{
  "beta1": 0.95,
  "final_lr_fraction": 0.0,
  "train_tokens": 1260000000
}
MLP neurons of a small language model. Each row is named by its layer, matrix (gate and up: input weights) and neuron, and shows model dimensions 421-516. Each number is 500 + 25 x the weight over its row's rms, rounded and kept within 0 to 999. Numbers have three digits each. A neuron's up and down rows have the sign that makes its largest values positive.
A block is one neuron, or neurons of one layer that tend to fire together. After each block is what it responds to, as a language model described it from the Wikipedia text at the highest values.

L5.gate564:495514461483461486499479508500504492498503456511533503536540446498529474481493495501493442487517444547499465501544525507516526523515521501483484489510467487436498553490529537520487521537476527550464537532429491503510498498504538503530491504487471478525483501494517486530500505483504450518
L5.up564:502498486517510512495504476493481496470547473501546501509522507485473496442509498508514464461520479512515487495486498549509491481478525463493483501540515496497487475514500506483464462507487511488438533503536526511459475490532485511468531490503508507495504496505475523556516507493512478530
L5.gate906:507531506461521494481496503446541538504505488483466506536494485525491504498498540478484501486528479482502471517469479487510536476473508523524486559464486481484531518445505510508501487460442467490535542517506503450533520493511467524489504494510446509483511474521502507513470486493501559505
L5.up906:499539483471457454483462493497513510521521483511414461486499463501542540487490481499486452527503492486473538482531494482517508470493461485519499489516501504476526452517531513509519531487474496522529484533506489527507535498479522459486511465504449488504507529519513446493504486518515543524
Tokens inside tables, infoboxes and numeric data, such as pipe cell separators, parentheses before unit conversions, digits and % signs, plus some prose "the".

L4.gate442:516532437489486498531517487473511505519465438509516484499527523531527538496499482463458478531489488494465464468529495468522512490525575488504485485509510478466505499535497470497510483552474484518508538461501504470517434476543533492545474495495499512505511477468460500486520492488526503519
L4.up442:479518534494488486530482519448482474468433492497535520488512518495534499504483511507549563502475542511522534503523525520512492489431486481479514491493480523469541509520523498481496509513506490474526507464481519484470451498489468530544509475487502490488512487515444523522477488503497514508
L4.gate558:550511497512518500496414477486492452508522555493467474512523514488497535507532500476511520540467478461481467499480543467498510508495485478516513565534477490467513506519496475486477455488519489488480499514506484483486493450473491511467495503521473456442518490502480492465472490490540498492
L4.up558:548490500496493473506469505496513492518515515530517525518512458507519496444485517460524514529480485477472463468509480426485510503516470544515487524526490514460503472538533486500514555552468490483528538507448497482524478507500457495464486517526496476505506477547474505467475499493489490499
L4.gate841:529554510484517499571538510535547538496516502557519530483520498468464490460538480496556481577495492570483537519510529534503509495471500534529489497537467506506534499509544506477517475499497501529516466483477489504512483522496521505498507460531511529521526499488521480513494481504489537533
L4.up841:485525512518492509513568492504517468480507473534497498490498497517510466478498491517467491509452525535506521454486507500499509498480511539492522472511480468531492528514509482481500489553507459504536467522538551469506496468499507502515516502517485486518521540461455476485499454475525479492
L4.gate844:520549502499521470482477482481490460489489503471539495475488482495489497528510485478543548514485513529484463507512500527509498488485567507522486527490472503500519515550492505507510466525495485487479536502470524527498494503489481481452492494509470495496492494559488509514478498489523462507
L4.up844:482504526480523446495480536549510499464505493496529467485478526508522521514447483539511515492482510471503489477515541513509491503525485481550507537530523467494510475497510512513529519505459486495526479527502540504512507522496509510443513548503458509533499537514487515513522518502500518465
L4.gate1254:492494502526497457520493494520477511463492465500453467510500500503495510520509492499509476536508484539532528448472531493535501498492493513518483464519497484511520530490502485523474515439495548485468518525517540512490463472488518491553546513511484495500485487487471493514519512512548494469
L4.up1254:516507488528491471495502504472514525529511510527451469498457515506539513447538470485490545510503508522497506485482480472512545487475482473527540483517467475508499512539517455493501480528504487462502486457451503474526467470503492517526518469510454524493482477525513534503492460505449497477
L4.gate1380:516449503500531457539519519488474494442518490450497511418529483529525495481486515437515500524499514498503476523524526497482521467509517452586478470487492484489496515485507556496539478543510519517558565489489511469489521484486512485508475494510536453494513541490534542508498503492523495502
L4.up1380:491465488473510496508499560522504484468518497465472495515510457501483528503491459477481493505466499503440516498493490503515521509485501499509499485487501505495527526516549440475547438533480463489521505504519523517516517505506462521476489517575508508504523503486490519496461505523514475496
L4.gate1455:506498485491502479496522556475512469436484533467452528460527508489522466455530504495507497498502499497489483529503520477521527566498475470530511482478527485503522523495539476491476494500503494510504469494529521522513493513485480549542487494499481537536536512497474487514460458499558488513
L4.up1455:543496498524496483483531536454474497518516521501524515467507503525500520474478535450474451480438492506527514537460488473497509527528494469539510516497536521544481569517490504511498501489500495464553539487517508496523539515504515532548450493442504494454512490450473522495489511511447483545
L4.gate1643:486498528432472495514493489502519487509497513443458489498538478502488503495487527517486506524492515503464512495492505533512469454494552550516468453528498513490471490512525512494469532516498507535525483531469475508513528511521492515492493527521479491469475508481539485520493487476510454460
L4.up1643:546491496494484499500522527503502496518528523452486551473489492547499510509490500536514516484521526513505518487508519484531498537501534494557490514501452495512532495526510484495500532542522481505494571511499487484538528495500508478500485511532474527499489518422512504490480483491513515520
Fires on "of" after a quantity word (one of, some of, a number of, three of), and more weakly on possessive 's, its, their.

L3.gate480:522518501445514494480498495508486475535534515477471496460492536522475502477491515450497518541512496484469488458504501482559517540525512447502477500510513514515461480528473531435570548478484500478497503456515490471508542449483489509492474500520465544430476539507499445501506488487504490512
L3.up480:493500473466525511423532534481481435522499520510489477511478474469507471509468507542495472502461507473465496503492499508479456537464541472488505550442451496496520507483534484467502552537515493500509438515512521539512470496483484493477502515490511507476492533457461469465497537543467530500
L3.gate998:488509512485494500520513517554503491481490496502498475520484463441488532517547471518450541511521474449516500492487552489459517515509502518506493514523522509489505513486506516493464485539541506443581501499522461447446496520534562504487483543489479489518518451454524498469499505500531473487
L3.up998:504499505480496482463522537478456525501510466506466492518477538507511488497518510538473508483508467466522481535464544481498482524504505503441514533505461515474500466499495476481503547510516502455495547491467478548496511477513502510530498535526529523493488499465529511481502524459533455473
L3.gate1091:529524533461536485499491508526490529538500514480498541472455507500518502535555472521544542506465497481470433512474544513493466531544543482477484491514525495474491506528501481486538509526512471508503495485526500481491506501504491521472507484494495518483516501493505473497472533489508490474
L3.up1091:512465555473523497475466483493500477507473504533488579519512543493468463502497460539489529521526479499461473525497487520499453511481516507518453521554542522468499535489474509492482507477492476483511484502506504491494525489482484492491515496475504489516505499507507466472464518451503528463
L3.gate1201:485482505504461516520467543518482570494467504503532492495455509516502513498500511490507506538479512516485441478487451484510486497543522483487505457481511515478494523510514519498548527425488483539510492465498471469492467523512482488506468503559490506509504459491489476509487492470475490513
L3.up1201:476480531509513534503513514469533517485521498478470465435481479512442469464477505475482499504459501524522467538515445456462477512483469526531471517492517492507489521482540526485429500453485500496516517498496486519509526495487521548515503512498491493528541486488519492470455483485530487487
Tokens inside highly predictable set phrases, mostly United before States, plus census boilerplate (females age, under eighteen) and table cells or labels.

L3.gate429:508543515490422478492480499499527522543428493526561537487496541494460513466497455512480523517498504559497500518515454525491477499549560494496465493504465516510496515529437527511483426473538531505541468458464513495529477491492505453495492516473489508529511503520499529515499500561513479567
L3.up429:480508513508505493502456486537502503503505504504502524521544458534535521465544531545479476508496515488493497494553509503485466553505497525531492483546524492502523482463525485543502491530489517509478492430497458497506497476512501487538518507482536515506523479501478539546481473520493503559
L3.gate680:487481479523511518481486534478466551486517471495504452485502549495505469492521528532497488469514505522490510431507463506524466490454513526487462516476497472524500506520534524461499523509503506462500527526502513416527522460491475498487482493447475487453507491548525499516475481484444495476
L3.up680:526494539476476519515510479526514517502486489520467545463494501546523475474460479468505460522512509484462504460477552521495478494483512439507477478496490494468494488456519477481544503553485461523498489491526493489494567494545491502508526538469467519465512455516487520509484515500546543530
L3.gate774:548495480530510500515508474534527513515482525524483480490519506540500491505518477484450481501476498471494462518520522493508480472557477556477525521481517520451510474525549477478505525458475563538464461512482510511517502492514494520482497508488489521488544475455512454495560499489492469532
L3.up774:498505484507493506537474477505500488492500474498522451506541534527446499499518488532483470492508489469474539481481495473517501506530517516496523487466513505463507517486514492486523513502511511514448503517545546500473514474463488521498530522469462497534518507510464464488477463468482525453
L3.gate792:513505511445493489507461506499531489535527536524505515504501524477457539496577500460463508498521482490485499503523508468477498433502551503470469509489498487488521567480502444499536479501477505464533548491517510488487479485503513519497512467489447499447506475502475534465485534501483503445
L3.up792:501482509492462541490506486489495514524486496515510475480527488507490481495508511483521526474535537514504555496475474518462498496508513533493501508455494522480463509495520500513505468520518483485519447492467538501490505479517546509519441506545510492531490443474515536489519495534480498496
The articles a and an, sometimes two or one, opening a noun phrase, mostly after prepositions like in, at, into (in an exhibition, at a cost).

L4.gate162:493497498506508496484502542436453512506526507492530535506536497500505547475482487547538495478479526503510502462493503481496468498516508544506475508497492477512494515487540489484507485482497496479482489484492461444514459549479495486516481522504533485521456528535511491494485514513493506458
L4.up162:532500475490495545450531538503526540503483482499501450503530472475497495478519470471504516474490478543488485489497521505489475465475509503508485558492517510499504531523495483493491516477491486471532509483508526483508474578484494487543524457460482499468444509529511476534482482446468518502
L4.gate223:517518486515480471504444514501479460516496509484505528495477522482509507503525528515487520472491510460502455480515539495500523464500539508521514488487467491521493532531499475463473535538534544523502449524481446452507472504513477498439558493507521480457504475515467500493427459570525493449
L4.up223:523517526475505505557534502461470473493496520479463490489489524529499506519571451459515532497481485510490451478502557479511531451502471508515495531528458543484519520479509513494468475503476524454449487508560542462499512508463536513522535491455459516564441506470535499474487458509481490481
L4.gate273:508508466547484486480475487494480533535499508484480513521507497501454581538523512531490462505469492508493505519493521490514499513504497554484526507554459516518522504495541475513475490501499544521548503499518530459532487464533493475488522516516468514525500459502511462497487506448515474498
L4.up273:500483530514495477536495474527510472511556498509502536528525495448476485498508482453456497517518467525511511486511495502544473506523519507541530500521459524479515466469448452554490470505506481521500444510510526458559529515503531533506518503443524505495525487458508482547488504464504488497
L4.gate295:509478482497484502481490489487478504509496511489528481498478508505504533461488509465512526518488483539515511517508497512500465508465488454505502529497510481472525486502544520468478503540529492497470526495497500477445516498493487496469497521483511558520487454457480518515481457492497479524
L4.up295:534512524538536474528491527462519478500457483501481490524476479517508469527539494473526520515528474459513524453531508484505477532505498516518495505547499518508518509509510492494481504522481491518469514507542469487462461459525518485478436493497494479496451476512521499497503527511480468453
L4.gate345:480537497483520491516515556486550464510487527517513506545509502539462533518519513531479531488487507493509537499529468515494490501495524483478529485498500517510523512512464496503511517517548497515501520524470488488483522517509512491478485564538498474496505450494475522489478500502498484492
L4.up345:499537566494480519502496502491477454529504507487523487503498475464502506499465471494486545489509540512490466445499488484486496544483506492516474534489471493506524532464471506514547500556507528505529520501469522488510501510519496455485482469470473534476498473504500504518484490502458508469
L4.gate647:465559486482512482496513426501535489491509464491470487515513477466489514522469477504502540529518482497528492480501529471496483467532482511509498530534518436504483525501498459468491519498513492505479470504488487477512494494448513478478488501511517479511469458540521497511500478491478493465
L4.up647:505531467483513497549470515530463490517537518504522489477522481477515486511456507556470519501538529526507493494541534484488515534512463513473511495491476499471513519533523515460500512465452481504528476519518503490497458497458525532511482495514489492476476482481494512489464511494492498475
L4.gate1306:512505508511456475460510545496522507500509511471527501514494502441500516540543481542485558544489468486500495506500490499432512512556506480509480563501497518464514499463544474503505492501487467527521505487516495477473493512492499507496475471521500457503527532520535486517511530481500497474
L4.up1306:480502461505472494482503468479511509518500465516499520552451468485552502503453524534505515481513520509532502441517511480496505511498479499465516514495454438515504491548521510492529530467467503531517512491478536496472547449534497462531443518429497501546488500500511557463492516507526455498
L4.gate1330:487523508499528475447473502506471517552493531470517480484493489494414530490464506478515513501505500487492493487466491487488421481525487528514523541475512487500491526472527540449482485490502468488460522495496495509467499461451488504520556477501540533491488482552479535478526526476468495525
L4.up1330:484490536531539557501465524507499533497459499477508509488464504472536459507460492527496472495529504519477488485500486513548525526487502514547511441533495537495496510478507543525477481473498508491553458521514436465498518509483507525475463495489481502493521486523495473469485518511531487493
Hyphens, pipes, slashes and commas inside structured, formulaic text: highway codes (I-59, I-10), chemical formulas, sports tables, census demographic sentences.

L5.gate1148:521488552511514548493491528568465518502487471524502517504469470474496518457539497480529467473502511491510436493518512506500482518502488484474479511486486516525518488506482467481470499510494521483479498494469523495500463498539521531479505497512478561532488523529491481491496511543495497534
L5.up1148:498497507504501530449482508501503505516479540514508482492481509536516510482519516540532518499513488492517495505521517491506499427462475509471496499497522517480513528466524460485463513457476469520521520469518529500555490466503503526494499511455535444458502488526497525460496513483489482519
L5.gate1445:531509492498517533479498535520566527507513510466500442540440474514476516440500518501500515445494495490515465505482542557504506515487530518526549475478503492496492474505487516506480501509522533492537512483531542493485472484523488502486509451534503517532457494472490491495455468452516550518
L5.up1445:508497512489525522492533505505496534525482489504480518517508531449513492469525501492477450481493466487472487515533517522439526515505504490488557505460530530477486504472483505485453472518492546500470508503489489490509515442493528558493500534507501473487467452515496500488520444460482487459
The first word of a multi-word institution or body name, often "the" or a leading word, as in the United States Senate, Maine House, Civil War.

L5.gate726:500511465519527496507525552468467521509502483475447510499495542497498449516506519456531512509503484480500494515515466489483486467483484520507530489491479510530513468483534417527546499515500522498498516492522533484535545524483491530500464521509496480495498539473477518511499525507514497507
L5.up726:555480494533531492516511545506512517492526493464481503498500508500473504536542541490524487525476444532475501527539519497526497521489493517483487483462471494500544508498500461528495521504512519489469470466527466469464521482544536517469454521484476500575480538528504457544478509521525535509
L5.gate857:511507440514512492489495506478484566491488489509484494530502539502528478513564479482508547479499450542475441505495492534509511553495531462517514511503493493502468490454511490527528509528494515534465495528476499499519509485531519498515463457517513502505524470495487516547470501531451474502
L5.up857:510523474539470489470484471538479495487466489487494514463497503498491465477525475464491525466515481480494514532500499474494477539465536498499481528543480407501502455536488485464507447498484490498474547505442482492517486505519478487474525509534488464485490522532489478445508460467505500483
Mainly "of" after quantity words like one, some, seven, members (one of the, some of these); also sentence-initial prepositions such as In, From, Among.

L4.gate67:476490487523495471568509517512441470499497488472464479489466499549496499512466508489503494451506533543525546457518489445491483481464499484511466503484483456513478499478525487518510514547475534494501533519533467507503496460532497500516511535482502590497528471507478520486502498511530491485
L4.up67:489487475504473455522480498504467485509470559463527468477503512546520496493518452468525468490498548501512546484457491509525482500486553492475513541497521489519499495529494520501508455518454488503525519530551473501494496501526492517516514505494470502484481527535495507486512473515470499495
L4.gate196:535514503507508487528519481476511476530465507509480520459513567504533493465494493500529500482481489493483504498529496467515512543497514486510569512510512469573489464481469458499495500516541446536522508533509548477496509532495479526522573496455491525460546521479457491492466497463515486470
L4.up196:476526513447454433471510505498502491469461491487492462489538484494517497507505491525457489519476507477501459469479512486497482503514530494543482545486492480489508514456469517472537496568472481483554469482491441547506452488548495483509511497477521484500543501515535522474508515487453504523
L4.gate635:509564511483494475528457519461525508481484488491498534514514503511515451525514490492438436511515530480520530518511501503473520496508552549481472501466533512518468545470498499484486491493517520510529539531520533509528512517482486477480495497523502532513494486443542510532515518477515481531
L4.up635:504464497494487494552476523500509472525515501501520554481532497514448513514527474492461476515500462495445492524544502507503535495479525491495453563527493507519520520487519507471506491544472470499522509460485559526518546498487480510514493467461478485472465478498519508520454504480499496516
L4.gate840:476485515501504517516499507483537491488477496531521510515455434530459498515487511460508477472540555511508530533465512527474508495477465560484495519482487438498487491536507506513514488496467508521492488463487543486521500544474503541489512519481473490504503506483535536528498505493514482431
L4.up840:504486503486514449521479506480533468466455506520498458512477497550473515495462521495467511476517493528487473487482529489483484507512468497477527508510514528495480542488541494513525494556450515520492496509491501501462479469536500506472500505514506525498521512488515496519497546459485501499
L4.gate1067:524459438488501525516496548559556508469466495479537502477492468519509449443510488520486529462485482504506526501525541488479490509494537516479486467519500522506468524503505503480508499533508514516549469500501529469492502514493495525449507482481496495475534462497528533509469500491466499520
L4.up1067:469491490492519490508510491494474518476519484510502492493460550552477520528495466481523472540567497543463468522469532496498472507494508474511472524485472493520523515512488524511440491484488500468504544484484486497480515495475507493521468545523530509504544496494507469507530536501468472545
L4.gate1119:516468508458505520524478485517498520515491478479440490532497489453541493489468492481472414541516506503483471480513483531487487517473511533450471546511487502488493510443530547491518481502527495531523498509488507547464514470525477504501488487497477524512491450460505480550473515478474472487
L4.up1119:506536479492477489525484515443512461523437503478522495539513466508496523507548490484528488506531482498491485453512543541506542461496509535495545490497499476529488557441521494493501527549483514470469482472492519470419538472507527522459517482485483499525515522484504515555469508465524463489
L4.gate1142:508523478501505511475516511476493516502496511494474496451513491507491519519475473489527521502542524528476476535521492473552531515467535500461482518502483510480519539487520557491491472515477519510460502465482484470499540551496533476471507505496471475520535475506446501474523518524525442510
L4.up1142:512464524481491459476528489474506519502447541477470494497488499516526480479471532505545493534518460501500507537514490425528482481512505501510464479528499504499516515483490480484493521526513568469502478494554491518480500537508522479489509489526507506510479458517476488418529501496486505550
L4.gate1475:509481472483500503505485513502499450484483514512478480492490487466473510504481490469480473493497488455513485457503491540456498517509516515486523504518536487514471502520492442458563491501463462473499483513492475541514488502516520516520476483502525459494474513510490481534493519477435477477
L4.up1475:521503493481541471550509460468517467490449544461499507528506530491510526513542499474498469533506537527517501525494487500487522476523521461530511475477504503497492487485492470514519458494514530495502500492519489509525500472494483509520494493488492500487508500554483484501513522576519462486
The indefinite article a/an (also "one", "another"), mostly after is/was in defining sentences, as in "is a docuseries" or "was a Panamanian-born".

L3.gate435:493516516511511495514501526495502537468514508455471435539526526467528478483448532471484454504512467538459513497493462486501533508514510525448499493510466512500487506509521498516538524541425512472508516515454475516488537468461470499515513539468470522496519525511526500485448501532520483433
L3.up435:541481524477535507492492497474511464503522509462465467484537484494519537520430523510529512486472466539537489530459496501473510515506482543511480510497505489503450515495551527493545521516517520464525550473440541506503474482482495521513508456475536527482484552481485514499470478488513510544
L3.gate1291:480510515493474454491502507527506463512501489478485485525488490490520517520449456481514529502490477547489529484476504514503521493509491520496485444497504500522500493515528494522549512527531543472493498548508522492503509439497495531486461562510522468488463486441465475468459506507513510491
L3.up1291:517484461484469507488496514513485489503488504498509471531534579499544534518532480510479480492461552476527491437521514501488498511448503484491472500533494479524523486487500477540528493502454547485500519451493485511473483509501502499476512497449516441525530524524510505493492460490525485580
L3.gate1336:511491510482497477461527564487512528499464491470549497541529519522503500463446499505554536439483452489454497503508515484514466468494467525524491510495512480529505475510519465571532530474527492475510515485507473466564459581540478526492473509513522490514486500470528503499512521493493527492
L3.up1336:491522480471480515512510514496526496526532515515420498550518499481476494508492490487538466503494488473506498493536481487499517488494516463532536525561437493536482535520460493499500486523487511496539492500486496533500470491536507516516528492481509492517528519510487516473493492538548479488
L3.gate1388:478472527488476485462496497473501497486507511505487508503548511524501516459521473493519534473495497466489482487475499472505479521513496476517533492498573474490481474501525455505537465513496503486503527507515509459463518481502509493539545457536534563481516472461518539457500536512505510486
L3.up1388:462500518510489508501506475526499524489487468547488524491520483501463521471513470510521477527498479502505527515495492518519534514478475483508518499510472549530511454526528518501551501494535477497524517508501496460528475491493490491490467463501467511494497494472519489484517502499487511499
The word "of" after quantity words in partitive phrases, such as many of, most of, one of, 9 of, and also inside names like Journal of Commerce.

L3.gate13:489494492469494506511458508496463465482486515494501517482505486528480501519496531490456478485508480473502516466484491472447491492468530498541525520468532526478496571493498464473537537496495490505480523489491449471462546481470499520497492457499539507561495528484530495487475498502526522474
L3.up13:508481462507462507497454542489587515505473489464491563484510486499462533504486491533457479494523496490528490485493471476463496509461440479444493479486485511520517490480534503518453515505476482520506508536494501513506486475505505494481467522478528461477491474538516487467490484513477517493
L3.gate99:502504480463477506497471497496525503522497483483474508528521500539444493506463498496521497458498506521529522472487498496523508488522496505506515484514447466494512520507535505497499566500471483458515484475499489483470459511507492515522437492510472536470495466519489525524483528476471495504
L3.up99:501550478508452446496483453477520506504501511516519516481516465540516471525463497498516493510488486504492519522508513478444508522505498485492437511483485527504488502463506478489492571496527507504478513518464497502543553446463486522580533505496492469492484515509477504501464509442513500463
L3.gate1459:549507478491480481509489562470494529540537514496501542512485495510508494504486501509499518488462519517530484444488520534455542495491489538494494469480528520469517540499501497506519527496495521506532529504513493489496536483487473490500478491485494504502455493536515450497472490480539485474
L3.up1459:509476470501495482502453492482503511525500523515477528481480490502505519505482499510500500482496516498521510523515506509508521528520507499491524465488484506524498520515524490509468533469471511510496508479480481528519470490491515462510505498446516503478499460501515530505486519507506486504
L3.gate1549:520490482433475506479512481512510509468525523447484486477452536500470516503492515494502503535527483485501481538488498468488464468483512552509486511512514510506504462509494496517491547516521498491531513502477491504508477513495516461501501504487480535513491504477455520509465483475464474513
L3.up1549:523465521487482483502503494513526503451482552461447468463476485476497485511530523519519514483510436488505490503467499492503523488499509508522510495461504464486494507507497498480504547495497499487460464498521462481482507486493487544501439545495495511528527507444538517494491538508507503482
Fires on tokens inside formulaic encyclopedia text: census demographics, infobox rows and table pipes, as in "Pacific Islander", "PD/sqmi", "For every".